Weights of a small GPT-style language model, trained from scratch on English Wikipedia.
Size: width 256, 2 heads of 128, 11.6M parameters.
Architecture: LayerNorm before each block, learned positions, tied embeddings.
MLP neurons of a small language model. Each row is named by its layer, matrix (gate and up: input weights) and neuron, and shows model dimensions 16-143. Each number is 128 + 24 x the weight over its row's rms, rounded and kept within 0 to 255. A neuron's up and down rows have the sign that makes its largest values positive.
After each neuron's rows, "fires on" lists the tokens most often at its 100 highest values on Wikipedia text that the model never trained on.

L4.gate697 [105 142 152 119 100 116 140 165 148 108 111 133 152 128 121  74 142 136  97 111 146  97 169 112 118  92 128 120 123 144 175 169 170 123 118 103 109 117 104 146 111 132 143 141 102 137 140  92  90 124 173 105 131 138 131 124 100 142 110 138  91 106 111 135 129 156 155 131 141 153 158 183 132  92 122 153 124  99 177 117 145 121 113 116 136  80 138 107 116 114 112 103  96 157 137 121  90 135 138 114 125 156 101 130 122  86 142 141 163 112 120 137  79 127 112 129 143  94 131 101 130 154 120 143 155 128 105 153]
L4.up697 [160 135 105 124 151 123 104 135 140 108 142 100 112 184 109  87 160 157 133 123 143 141 136  89 122  93 145 114 137 152 102 134 122 132  89 121 163 132 125 105  97 145 186 185  76 130 121 151 142 158 127 128 117 137 124 130 115 125 115 161 148  98 183 127 112 107 132 155 128 110 117 158 105 165 137 156 138 139 116 140 147 139 163 128 156 114  87  96 147 118 139 122 115 133 102 156 126 104 123  85 134 101 101 126 105 148 190 176 125 153 144 150  91 116 108 133 159 116 127 134 187  92 164 118 134 113  98  98]
fires on: " r", " cl", " Cl", "cl", "qu", "l"

L4.gate493 [143 117  79 125 141 145 112  99 157 131 153 164  95 111 145 136  99 147 130 114 119  87 132 123 156 103 121 119 130 144 123 114 120 122 132 101 112 167 133 133 125 150 160 146 140 150 138  98 142  94 104 136 156 113 122  59 126 140 102 107 176 156  77 149 134 111 119 127 131 127 166 120 113 108  66 162 135 143 163 142 147 125 121 148 101 170 143 106 145 107 137 120 132 118 120  78 108 104 136 129 160 147 140 128 125 143 128 100 179 118 122 117 115 113  71  84 178 129  89 131 119 150 123  80 127 122 150 117]
L4.up493 [126 141 147 139 138 121 104 125 153 121 132  72 170 131 123 124  93 111 144  87 136 105 138 114 100 121 118 115 142 149 141 140 114 136 136 109 135 144 117  93 148 169 129 147 104 103  55 143 144 120 139 105 151 145 103 140 136 107 159 146 159 191 141 137 164 152 115 142 108 117 122 139 124 136 113 132 148 134 137 138 160 137  87 110 110 111 112 121 108 100 146 175 154 116 148  84 142 179 130 131 135 119 120 116 159 131 143 111 137 113 107 111  89  95 125  90 159 132 135  88 137 136 171  93  92 122 156 132]
fires on: "ing", " of", "ating", "ifying"

L4.gate898 [132  88 156 141 125 130 135 124 134 172 124 129 118 117 115 100 135 128 132 128 147 160  81 106 114 121 129 143 130 174  79 117 111  67 109 116  63 160  78 155  95 142 152 133 132  93 178  94 109 139 153 151  83 128 131 137  98 155 131 119 104  92 160  97 101 148 135 167 153 154 137 126 191 117 182 129 123 137 156 170 131 123 142 161 115 159 122  86 129 131 108 111 130 144 134 100 144 113 131 117 100 105  92 116 139 121 112 144 146 123 121 116 136 135 128 144 153 130 127 117 119 163 136 106 127 118 135 143]
L4.up898 [151 112 186 120  96 104 132 132 126 114 134 118  97 151 109  94 140 106 110 108 146 138 149  96  90 113 110 183 167 142 108 147 159 104 138 147  95 152 117 117  96  96 161 124 144 111 153 146 124 135 169 149 105 126 114 142 119 109 134 128 125 153 102 173 124 147 113 136 125 115 130 131 171 200 139 104 126 125 194 140 167 102 125  92 128 117 124 107 131 118 141 124 106 148 149 120 145 128 151 119 134 109 136 118 110 155 123 106 147 123 156  83 116 117 116 124 153 126 135  82 152 164 139 117  50 125 121 137]
fires on: " Con", "|---|---|---|---|---|---|", " out", "erv", "st"

L4.gate716 [104 106 155 108  96 150  94 126 137 137 129 117 110 149 133 119 149 118 119 132 154 146 124 134 119 165 113 129 170 138  82  84 156  99 143 122 110 139 122 130 125 136 158 117 147 140  90 104 145 183  72 102  92 118 119 112 131 149 122 139  77 151 150 141 142 174 130 144 130 132 122 117 103 122 149 167 134 126 154 106 138 158 129 134  88 163 168 100 102 127  67 144  89  52 149 163 136 109 118 127 110 103 108 138 115 148  97 100 110 164  82 141 131  86 114 163 152 161 134  96 125 130 114 107 109 163 166 128]
L4.up716 [133 134 171  93 123 123 143 154 148 130 165 116 123 123 136  82 136 107 125 117 128 128 114 119 116 132 140 188 143 103 157 125 143 160 128 127 109  96 126 116 105 114 137 159 160  94 143 109 138 167 127 125 112 121 118 106 163  81  84 108 177 164 120 115 159 142 105 149  97 138 116 107  73 114 139 163 129 116 146  96 128 157 123 107 106 154 116 124 122  78 135 118  94 107 125 152 165  91 121 155  73 124  85 122 127 186  79 127 146 106  88  98 154 125 127 150 149 162 189 145 130 144  83 128  97 124 146 125]
fires on: "s", "ings", "ies", "ets", "es"

L6.gate927 [139  99  96 183 109 102 145 104 133 120 107 131 145 145 140  95 136  60 140 119 117 166 150  96 111 105 142 157 110 125 117 107 119 143  90  63 149 135 185 132 157 130 167 139 139 121 123 132 160 113 136 121 155 140  64 156 142  97 121  94  78 109 168 141  88 159 176 101 167 109  72 157 127 155 141 107 112 122 168 118 115 108 157 121 141 136 156 120 143 115 150 165 141  91 110 149 147 135 141 135 118 115 146 160 131 121 110 126 150 183 127 123 153 103 101 113 101 133  89 124 149 145 123 110 119 127 105 160]
L6.up927 [153 144 111 159 152 130 144  87 144 104 126 120 157 129 110 107 122 103 115  98 131 128 135 192 112 141 120 100 135  95  95 125 121 148  83 107 159  87 170 118 178  86 152 158 114 131  94 108 125 132 123 104 137 167 129 151 132 150 163 149 117 106 142 128 125 156 132 117 146 164  93 164 145  54 134 151 126 148 137 111 139 107 158 112 161 163  97 105 120 144 140 128 152 130 135 118 158 145 131 135 132  66  98 163 102 126 132 167 120 193 116 148 178 122 123 106 155  91  86 138 115  89 123 126 158 140  91 128]
fires on: " War", "ar", " Her", "er", "it", " Gar"

L6.gate818 [120 177 145 154 141 141  85 102 130 118 134 111 126 131 147 138  92 138 155 107 150  80 140 123 145 128 140  92 136 106 164 157 121  96 115 125 149 136 132 119 111 135 121  87 159 139 134 126  78 100  98 116 109 113 125 151  70 126 120 111 109 157 143 157 147 132 135 105 133 108 126 128 141 116 116 129 120 137 154 127 138 101 145  99 151 142 134 127 145 133 156 137 130 128 124 151 119  83  91  89 124  65 100 102 145 123 150 115 135 134 146 141 140 146  98 118 113 135 138 121 140 104 130 163  98 152 113 142]
L6.up818 [113 155 118 127 126  93 126  99 177 107 114  83 134 122 173 133 140 148 109 111 114 135  93 125 176 123 139 125 109 140 186  87 158 106 164 154 138 154 139 140 144 149 110 148 137 160 173 134 134 185 129  87 137 102 125 110 164 135 123  79 157 148 137  99 124 126 113  69 168 143 140  72 125 108  90 127 155 103  82 116 129 130 122 156 125 173 137 153 121 122 108 144 120 106 153 109 150 112  79 139 131 106 128 123 132 158 108  97 145 127 120 155 117 122 156 174 115 128 140 140 113  84  73 116 119 136 113 124]
fires on: "at", "is", "y", "end", "it", "i"

L6.gate792 [116 125 120 161  94 148 108 187 116 147 123 104 134 108  99 117 131 146 142 138 109 109 101 116 104 150 120 157 119 127 112 103 130 130 108 111  94 111 127 121  91 205 118 117  92 149  93 129 140  97 112 123 152 117 121 137 162 147 105 140 135 122  85 129 108 158 161 174 145 145 102 115  99 151 152 168 169  98 151 160 127  79 121  95 118  80 167 161 153 130  94  98 161 137 113 144 174 107 129 114 123 155 109 152 121 125 126 170 133 130  83 153 167 114 146 161 129 148 157 149 141 105 129 149 137 118 108 149]
L6.up792 [ 99 115 117 125 107 103 141 123 137 131 152 150 145  93 124 101 120 159 155 117 108 141 148 165 156 132 104 137 120 149  70 134 185 140 119 145 112 144 102  93 124 120 135 142 142  95 121 152 100  68 124 153 121 124 125 108  88 171 126 105 124 129 103 191 146 131 145 124 127 119 117 141 134 185 122 127 170 128 135 144 108 150 146 109 185 146 123 147  72 111 143 145 122 133 135  79 156 152 110 113 141 173 142 116 145 108 138 140 116  82 130 127 152 108 127  82 121 178 114 168 151  84 119 150 128 134 119 145]
fires on: "\n", "or", "According", " According", "ar", " according"

L4.gate477 [ 94 130 149 129 108 141 141 103 157 120 130 126 126 147  75  99 113 144 148 116 140 160 140 152 126 190 132 148 124 151 185 108 123 171 114 121 131 101 127  93  75 113 172 105 123 125 159  54 178  84 107 158 143 107 118 145 140 123 125 143 117 131 127  77  85 103 160 135 138 113 129  99 158 158 114 116  99 139  96 128 104 132 136 141 133 139 140 125 109  87 170  90 120  96  98  97 161 130 175 111 104 161 141 134 100 122 109 155 108 133 139 116 157 148 139 142 118 173 121 129 116 102 126 145 138  90  92 116]
L4.up477 [120 107 131 158 123 138 152  95 177 119 143 128 103 123  73 119 136 161 121  90 180 122 115 134 110 121 138 109 102 153 135 108 102 124 151 112 172 127 128  82  86  98 155 126 156 167 140 123 162 138 141 158 117 119 122 136 162 150 130 152 129 102 120 128 123 127 159 123 156 138 121 126 134 157 123  93 121 168 124 105 135 152 126 125 105 150 155 125 134  92 167  73  91 159 142  86  97  95  82 130 108 163 164 112 120 130 131 103 105 136 129 117 134 187 133 138 133 143 118 134 122  67 178 168 133 133  98 104]
fires on: "us", "is", " Z", "ov", " Mil"

L4.gate562 [130 132 144  91 127 107 132 139 176 132 128 149 157 147 111 133 131 115  83  80 137 114 163  95 120  84 151 111 149 129 125 153  81 153  92 102 173 105 139 112 139 153 111  96 133 124 137  97 157 127 140 145 136 154 143 163 138 125 167 137  73 150  74 133 111 147 137 110 149 147 136 196 104 132 100 107 140 157 140 121 116 132 176 166 139 117 154 120  84  86 138 128  89 158 158 102 153 134 112 104 109 148 100  97 155 138 140 118  82 104 153 144 112 126 154 119  97 117 153 109 126 112 138 185 142 130 140 127]
L4.up562 [130  95 151  91 118 123 138 114 168 141 153 122 121 164  92 132 103  98  73 105 106 167 148 130  96 128 140 152 119 123 105 119 112 162 113 125 109 109 151  92 124 157 136 120  98  93 162 133 161 131 133 137 115 151 140 184 151 143 142 149 141 133 129 123  97 146 126 108 147 107 137 111 111 134 136 140 160 134 143  81 141 101 147 108 138 107 153 109 118 111 154 105 116 104 168 140  80 136 111 160  90 139 135  82 100 140  87  90 105 105 117 111  87 131 122 137 117 150 166 102 159  94 190 140  98 160 109 118]
fires on: "7", "6", "8", "0", "2", "5"

L4.gate268 [107 156 156 105 130 120 123 153 133 114  76 108 161 166 105 148 144 110 136 139  95  86 135 142 133 126 125 139  91 134 164  89 178 134 118  88 128 106 134 140 142 173 126 151 127 134 205 135 117 100 104 113 111 143 100 153 122 140 160 145 114 111 113 149 100 162 145 114 123 110 120 168 139 127 107 138 144 157 143 139 162  91 178 104 164 143 147 146 117 157  89 167  93 141 119 162 120 108 136 162 125 108 115 123 102 119  87 144 168  89 191 124 116  93 136 115 142 136 119  94 144 116 164 125 132  88 157 169]
L4.up268 [122 152 134 178 159 118 146 106 162 125 170  98 187 150 117  98 159 123 125 129 128 127 147 122  81 116 129 168  93 100 140 127 100  92 125 147 126 128 123 161 130 137 129 194 110 166 114 124 121 132 106 145 111 174 108 103 118 116 121 138 152 130 128 118 129 120 131  83 131  87 151 118 111 116  51 152  73 102 127 123 123 125 150 150 102 117  82 179 118 133 129 103 117 121 141 128 135 148 158 162 154 138 116 173 144 113 123 131 116 169 145 143 131 149 117 138 107 160 136 148 160  88 141 124 133 136 131 132]
fires on: " cl", " be", " Cl", " o", " w"

L6.gate301 [134 124 152 139 163 104 132 120 136 134 141 181 170 136 142 134 124 144 125 120 164 104 113  99 167 129  67 121 138 168 133 123 159 108  92 147 106 147 111 110 159 101  85 147 139 116 139 128 109 170 128 113 136 106  98  98 136 160 163 112 129 135 154 138 164 137 146 181  97 103 130 144 154 132 105 150 143  92 158 115 103 124  97 115 124  96 131 122 137 134 154 109 166 128  95 155 160  99 128  88 104 134 125 146  77  95 144 118 120 129 139 106 146 127 131 146 121 131  94 130 109  84 125 147  94 140 133 125]
L6.up301 [115 140 139 171 106 107 121 154 107 110 161 147  86  96  94 112  97 123 182 155 134  80 103 139 140 114 160 146  87 153 132 126 143 131 116  91 148 150 150  86  97 127 135  87 154 108 131 100 124 138 144 113 173 103 153  76 140 109 147 112 106 122 103 136 144 115 146 150 125 143 124 178 160 111 157 127 157  96 127  88  97 103 147 120 131 115  93 141 107 159 143 117 178 143 142  78 140 112 125 101 116 102 158 163 156 155 110 190 140 105 164 137 146 130 136 141 162 117 134 141 115 122 121 126 111 106 110 119]
fires on: "on", "or", "ron", "\n", "if"

L4.gate160 [110 107 144 122 104  98  94 185 125 138 133 113  80 152 141 101 114 165 123 114 126 141 141 107 113  93 106 133  76 171 114 147 111 145 166 124 120 142 151 120 142 153 187  99 120  68 133 116  96 138 116 167  71  96 114 136 131 151  96 112 135 136 155 125 113 144 130 153 133 133  92 106 105 109 129 118 139 137 185 137 140 153 148 137 119 104 120 147 117 186 152  88 139 149  96 113 110 133 133 135  78 110 158 114 111 140 117 142 163 109 107 115 158  87 139 121 131 109 133 121 141 114 108 132 111 146  85 134]
L4.up160 [138 139 144 160 135 111  94 129 167 173 135 100  91 139 102 118 100 159 131 162 146 113 135 142 140 146 148 150 120 166 137 149  91 130 131 125  88  80 154  99 132 128 131 147 113 117 106 105 125 144 112 129 121 139 135 136  95 127 128 123 148  97  80  98  85 129 140 137 153 139 109 111 158 119 116 177 124 100  77 190 125 118 133 119 111 164 142 108 148 105 110 117 108 113 132 107 139 107 144 123 153 149 129 185  75 107  98  99 124 125 108  75 169 115 127 140 154 117  99 126 111 123 112 103  99 138 132 119]
fires on: " ro", " Mart", "ro", "ron", "ric", "res"

L4.gate850 [123 117 108 131 161 115 124 151 111 104 131 153 157 155 118 107 128 107 137 162  99 124 142 159  99  88  98 155 137 133 144 140 118 134 125 132 141  82 121 131 121 150 164 148  86  97  94 117 105  73 142 110 143  71 116 133 173  90 157 158 110 124 121 129 105  90 152 106  63 151 122 118 159 110 152 110 127 142 156 156 113 116 133  96 114 129 149 139 100 106  99 167 123 153 119 123 137 165 134 133 147 144 142 139 114 127 117 183 156 144 147 160 117 147 124 119 150 146 123  85 145 141 138 132 162 137 139 123]
L4.up850 [149 144 149 132 177 159 115 148  90  96 140 105 154 137 148 114 135 154 151 118  86  77 117 145 117 134 106 173 154 114 124 126 130 135 111 156 110 113 154 145  90 151 203 151 110 115  75 103 148 131 129 132 153 116 107 121 137 127 144 166 116 138 119 129 146 108 126 137 104 119 124 112 154  87 105 134 122 111 149 160 117  87 139 131 101 163 186 138 146 142  89 166 126 140 115 140 104 166 108 150 137 113 139 147 144 155 146 139 101 113 154  97 101 127 128 136 162 158  78 128  89 119  99 165  97 150 157 110]
fires on: " cl", " Tr", " Cl", " Cr", " br"

L4.gate481 [106  83 129 130 128 102 105 117 126 141 114 134  86 158 133 114 120 113 132  91 116 144 156  82 150  91 118 120 163 116 158 129 149 141  91 136 156 167 106 135 144 140 154 139 129 117 164  83 111 138 150 122 135 114 110 126 137 139 149 111 120 146 126 149 139 166 142 121  97 168 140 142 142  87 132 103 129 146 144 177 137 113  66 183 158 120 105 172 143 108 135 118  95 148 167 176 147  95 142 110 149 149  99 113 165 103 172 173 117 122 151 130  99 138 109 129 155 118 107 139 126  80 136 151 121  98 135 139]
L4.up481 [132 110 139 132 117 177  74 134 152 127 136 148 144 140 132 104 140 119  58 122 140 127 153 118 101 131 141  91 170 101 140 135  89 123 119 118  91 125 113 176 153 149 181 128 143 141 159 118 122 143 126 136 110 139 125 141 139 149 136  86 124 180 129 146 133 124  89 126 158 137 101 126 113 141 151 122  83 142 151  89 174  81 153 118 125  89 123 102 128 148 197 101 158 107  93 145 145 134 138 101 142 137  72 124 118 141 146 172 158 125 127 125 141  60 122 133 129 103 136 120 130 125 165  99 150 130  99 115]
fires on: "7", "6", "8", "9", "0", "2"

L4.gate862 [129  68 151 163 121 108 113 128 156 145 151 123 133 152  78  95 154 175 124 163 148 118  90 178 151 110 122 126 105 138 126 140 112 104 168 139 121  83 133 126 124 130 154 125 122  90 104  97 154 112 136 119  86 126 165  87 131 151 144 154 154 156 123 109 129 120 143 104 168 175  87 105  91 115 122 133 160 145 154 129  97  89 104  94 136 117 128 146  89 149 121 130 164 138 108 132 101 104 100 112 169 116 114 136 158  93 161 110 133 127  99 123  92 134 141 179  95 103  99 140 152 129 105 128 103 149 115 116]
L4.up862 [122 119 177 149 146  97 124 130 142  81 164 106 136 132 126  96 158  82 128 148 164 112 116 154 142 123  75 134 114 100 125 115  83 130 159 133 144  99 154  98 153 105 178 108 109  98 125 125 107 141 189 117 141 104 159 101 146 161 124 156 162 167 127 127 131 151 160 176 124 126 102  86 131 130 127 145 138 110 117 138 121 103 129 133 104 144 123 153  76 141 141 142 131  93 157 129 142 127 129 130 129 120  92 191 132  76 108  52 141 141 131 139 111 118  96 134 124 145 134 127  95 131  82 129 104 110 134 116]
fires on: "ron", "on", "ran", "res", "ra", "ro"

L6.gate945 [127 172 113 139  91 109 152 182 122 113 126 101 120 118 147 155 134 114 146 102 133 167 109 125 132 171 105 177 113 192 101 147 129 128  79 129 106 153 121 127 116 169 145 130  82  92 125  96 145 131 178 143  91 155 102 100 108 117 124 119 119 143 123 104 134 147 135 111 121 121 108  92 168 146 167 163 178 132 115 152 114 105 141 146 101 103 137 125 172 111 133 120 111 105 111  92 111 129 137 135 100 118  81 102  98 166 170 162 146 130 129 102 155  76 111 161 123 145 117  87 110 139 131 151 119 107 145 101]
L6.up945 [146 118 119 124  76 138 125 155  96  90 131 107  85 138  99 100 117 103  91 108 148 126  88 156 127 140 127 140 119 129 123 129 104 106 133 100 135 153 142 118 160 177 131 135 120 111 125 117 131 145 142 140 106 124 149 194  80 114 128 142 144 155  95 137 134 158 146 158 122 135 124 133 108 119 112 139 154 111 146 137 136 144 168 127 108  74 131 131 150 142 166  80  77 141 155 115 146 126 131 159  95 111 137 114 119 125 126 108 128 132 140 120 102 117 150 131 148 120 137 103 139 130 205 102 126  99 134 158]
fires on: " pro", "l", " ro", " El"

L4.gate616 [157 135 118 128 141 158 187 187 107 182 165  93  93 137  98 109 141 135 123 159 157 101 177 123 123  97 104 112  97 134 149 164  92 110  95 177 130 174 146 152 157 140 149 114 110 118 107 144 136  78 132 158 118  73 114 127 132 141 125 137 108 140 110 134 111 129 120  81 121 139 116 131  95 150 108 139 179 138 130 139  99 116 117 133 129 133 152 134 156  71 128  95 119 111 149 132 129 114 150 117 154 137 104 152 119 111  88 127 119 142 135 106  86 159  89 166 108 153 110 142 117 141 147 130 147 128 125 109]
L4.up616 [113 121 129 134  89 158 155 148  93 117 110 114 117 187 141 152 111 146 127 144 154 153 118  94 137 107 123 191 127 160 111 155 101 123 127 156 123 169 137 146 158 166 137 130  86 127 149 110 143  79 128 140 123 102 107 120 111 137 127 127 154 150 173 173 121  98 108 127 116 102 119  74 108 165 119 157 140 110 108 136 128 160 111 187  86 130 124 121 114 106 109 103 148 136 150 134 151  92  86  81 164 117 117 144 142 105 110 125 130  82 125 108 120 150 106 108 143 149 101 123 114 127 147 119 109 165 144 140]
fires on: " of", " a", " ", " an"

L4.gate900 [128 142  94 104  94  99 154 148 159 134 124 155 119 154 127  93  92  98 129 143 121 134 136  65 106 101 133 106 128 155 174 104 142 132  71 127 124 121 110 151 147 103 143 105 160 121 125  90 156 140 101 145 147 117 130 157 113 145 157  98 127  97 139 118 114 137 141 139 160 162 136 130 171 127 118 143 117 167 101 158 172 119 155  99 118 119  98 131 148  91 141 138 126 129 149 132  99 163 123 144 128 167 147 155 135  95 109 188  81 141  94 142 123 153 113 135  61 121 142 140 150  91 118 141 141 136  96 144]
L4.up900 [118 135 140  95 104 154 113 127 112 108 124 135 163 142 142 162 159 121 101 101 131 113 143 139 110 161 165 124 138 142 106 136 127 190 113 128 145  95 138 110  90 149 154 112 116 126 178 128 114 144 145 130 148 145 142 139  69 113 175  92  90 152 118 135 135 143 145 148 133 116 129 127 159 131 118 119 118 116 162 134 130 105 115 137 146 113 122 129 196 124 102 152 168 114 119 155  93 132 116 132 102 132 150 146 117 146 161 156 147 110 160  89 141 112 149 114  91 160 134 173 139 110 129 143  87 160 109 131]
fires on: "2", "8", "0", "6", "5"

L4.gate917 [140 131  87  97  83 164 168 101 109  98 114 134 134 114 147  99 124 141  85 112 145 174 142 144 132 128 137 110 120 132 115 115 141 105 150 159 152  84  76 121 142 100 143 115 149 106 120 101 161 140 136 146  67 130 148 147 145 108  83 178 100 161 128 104 150  72 130 158 118 142 139  79 105  86 124 140 114 146 116 160 150 133 117 130 111 100 138 106 126 140 127 115  80 161 151 150 121  92 133 127 103  91  84 148 116 124 104 136 194 122  71 129 126 141 145 147 175 128 133 122 107 142 123  95 138 147 140 115]
L4.up917 [141 137 112  89  61 131 152  90 127 118  94 150 135 120 147 107 135 116  61 111 147 176  93 151 147 107  97 127 140  86 148 155 166 108 156 140 149  87 129 167 131 134 138 122 122 126 130 114 157 124 121 158  92 141 162 172 118 121  96 150 101 157 172 103 140 127 150 148 178 141 141 132 106  73 110 129 119 122 168 154 143 127 107 143 113 133 173  97 141 139 108 126  78 116 172 167 142  89 134 141  93 140 111 126 138 119 109  75  90 138 121 126 173 142 117 128 138 101 144 135 119 123 103 119 138 115  94 127]
fires on: "s", "es", "hes", "ine", "ts"

L4.gate373 [121 104 116 125 143 107 121 125 126 126 110 114 141 129 115 147 145  93 143 135 110 127 108 107 147 114 148 114 120 117 140 145 161 165 140 153 138 100 140 118 118 142 156 137 124 117 126 100 100 126 144  89  78 124 156 141 109 166 108 163 114 113  85 105 151 133 122 101 118 181  94 119 115 156 140 101 103 186 131 139  94 153 199 134 129 129 162 152 158 122 123 138 108 164 123 111 138 148 128 182 105  87  81 139 137 141 157 140 101 113  63 110 134 126 112 146 116  77 128 125  61 107 177 123 128  93 133 143]
L4.up373 [110 129 122 117 140 177 128 147 124 135  96 149 151 112 140 109 117 129 120 123 128 115 120 103 102 150 124 118 156 148  96 143 133 137 134 113 166  92 109 101 119 118 161 102 131 140 118 135 104 129 143 113 107 110 117 161 151 114 117 157  75 160 125 133 129 139  96 101 131 122 147 137 117 106 153 107 152 119 117 127 135 126 113 142  85 109 148 134 126 129  79 149 129 179 123 150 160 144 117 140  94 121 104  84 141 150 131  80 104 154 156 109 113  64 129 147 130 127 138 157  84 148 120 179 162 152  99 175]
fires on: "w", "aw", "f", "W", "am", "and"

L6.gate921 [123 135  99 128  90 117 100 153 123 125 110  92 157 156 110  88 128 123 128 130 135 157 168 156 129 128 136 101 139 107 157 135 113 145 156 148 133 131 127 122 130 124 113 126  99 120 158 111  95 128 140 136 118 102 120 144 106 164  80 121 122 120 112 122 163  86 177 122 148 167 100 151 142 126 118 177 175 125  90  95 152  79 110 114 171  89 144 159 114  73  89 107 164 144 132 119 133 125 114 108 121 120 114 122 155 127 120 106  97 130 186 157  76 128 137 176 150 153 138  92 122 115 122 156 132 149 136 143]
L6.up921 [114 119 127 169 118 133 102 132 103 133 104 157 115 136 101 114 124 105 112  86 101  98 155  92 175 139 120 101 118 181 105 150 142 165 116 113 141  82 125 123 153 130 122 111 113  87 126 103 132 149 134 147 126 129 141 146  94 115 124 128 149 122 125 140 108 148 150 176 147 142 107 125 175 151 190 128 126 131 162 123 140 110 116 139 164 121 128  88 119  72  96 150 144  94 155 129 156 163 118 108 126  61 142 139 167 113 105 101 124 102 158  96 127 120 151 133 102 163 110 142 130 132 133 158 106 125 170 137]
fires on: "s,", ",", "\",", "es,"

L4.gate744 [105 144 137 175 113 159 107  97 157 134 135 110 115 150 119 128 149 152 120 168 120 101 147  96 108 161 178 139 113 103 145 120  91 120 143 150 116 131 163 157 113 123 130 102 108 109  76 123 167 107 105 138 158 102 120 115 147 148 109 119 115 106  82 150 107 127 166 138 145 138  92 169  91 106 116 164 118 114 138  95 142 144 141  75 176 178 124 141 109 149 157 108 129 127 134 148 130 144 126 150  57 178 134 130 120 146 125 129 132 168 160 192 149  65 133 124 110 113 135  98 156 124 136  99  90 114 133 138]
L4.up744 [131 125 123 120 127  92 144  97 120 117 133 135 121 192 149 166 140 120  73 126  88 100  81 154 156 125 167 132 112 124 108 120 148 154 107  72 138 151 175 146 146  83  98 100 102 162 148 111 128 114  99 126 142 138 144 123  84 146 115  93 103  84 129 165 132 137 134 116  94 137 135 125 168 108 109 143 126 157 138 105 129 127 187 135 142 134 107 121 114 125 105 190 108 146 145  88 116 100 102 143 144  72 119 110 128 102 121 142 122 106 150 168 127 104 114 120 133 141  92  94 125 142 143 108 118  99 127 159]
fires on: "ar", "ul", "b"

L4.gate376 [120 120 143 139 113 110 129 108 104  66  61 114 137 169 146 132 159  86 134  84 118 131 132 152 161 119  87 158 137 148 128 123  86 108 157  74 138  89 143 117 125 118 128 155 137 121 136 121 148 133 166 127  99 151 119 102 152 108 102 121 134 105 100 134 115 140 153 199 124 126 133 104  98 126 131 171 131 129 161 103 163  78 137 191 111  98 108 107 110 150 155 116 169 157 142  87 130 145  94 173  96 120  98 151 165 131 148 133 166 133 106 121  79  97 161 127 117 110 124 147  89  94 120 121 116 105 131 129]
L4.up376 [ 96 148 115 192 148 131 113 159 120 151  83 102  86 132 166  85 159 113  98 191 134 114 101 116 127 125 143 133 161 134 125 136 122 109  99  81  97 122 133 147 158 123 112  88 142 150 132 153 125 127 115 125 132 121 133 181 139 115 107 142 120 145 114 126 133 134 105 131 128 175 119 203 176 127 127 160 141 136 107 149 109 141 119 110 130 127 172 144 120 134  95 112  90 123  76 135 133 135 119 110 124 118 102  96  86 147  83  51 128 139 120 138 117 131 106 110 148  95 111  97 128 146 176 140 144 146 138 121]
fires on: "ro", "ino", "res", "as", "ra", " California"

L4.gate695 [ 98 144  88 132 125 127 151 156 129  94  90 125 141  95  97  88 101 154 134 104 113 113 142 121 112 131 116 108 127 131 119 117 156 129 150 112 117 146 109 146 125 123 115 141 115 139 127 140 137 100 111 142  72 136 154 140  88 150 113 131 121 179 154  88 140 106 149 129 144 119 111 115  97 100 114 139 106 173 123 127 167 177 135  97 137 148 126 161 169 155 139 130 173 121 135 109  88 128  73 163 145 136  93 159  63  99 169  86 108 155 120 103 115  99 148  75 157 171 110 169 124 155 139 122 118 126 190 149]
L4.up695 [116 114 135 142 150 132 148 132 139 103 111 113 135 149 137 116 108 127 169 104 115 138 181  89  80 133 141 134 160 119 142 146 109  90  97 133 164 157 121 107 154 135 113 119 153 147 121  76 119 126 118 166 147 102 147  92 136 166 142 144 109 207 134 134 129 155 126 101 152 130 162  97 144 145 131 134 113 144 131 149 197 157 113 127 160 162 137 125 162 101 161  96 161 133 143 148 150 122 133 143 138 167 116 157 144  74 107  90  91 132  99  90 131  64  68 114 152 105 121 175 146  95 137 124 100 100 135 178]
fires on: " of", " were", "ing", " are", " These"

L4.gate985 [113 156 105 184 146 101 135 123 109 124 160 104 143 107 178 160  88 109 123 131 160 125 161 155 132 141 170 106 139 120 125 125 111 118  94 178 115 106 112 128 137 148  90 118  83 111 137 103 149 144 168 110 134 118  79 124 126  93 162 144 148 133 116 145 112 154 128 132 127 151 164 120 117  57  98 136 148 173 128 158 129 166 122 100  94 129  85 100 132 133 165 116 131 149 135 128 131 159 166  93  92  92  98 142 102 125  81 148 121 120 162 112 154 144 108 116 162 120 146 142  92 142 107 118 144 120 111 121]
L4.up985 [139 175 150 130 154 129 163 123  88 121 129 128 122 107 149 141 122 164 164 125 162 134 128 159 114 114 112 155 148 112  94 155 138 114 111 114 156 109 139  95 108 153 129 137 145 127  86 119 131 152 135 125 126 102 138 106  96 125  91 130 145 132 121 152 142 120 135 150 151 113 130 171  96 142 126 133 160  96 110 132 124 120 135 139 173 110 105 123 112 114 108  58 137 161  94 149 146  92 149 120 137 160 161 126 118 147 119 122 102 151 107 139  96 159 105 131 119 129 170 118 114 134 118  73 135 110 120 110]
fires on: " /", "uz", " first", " g"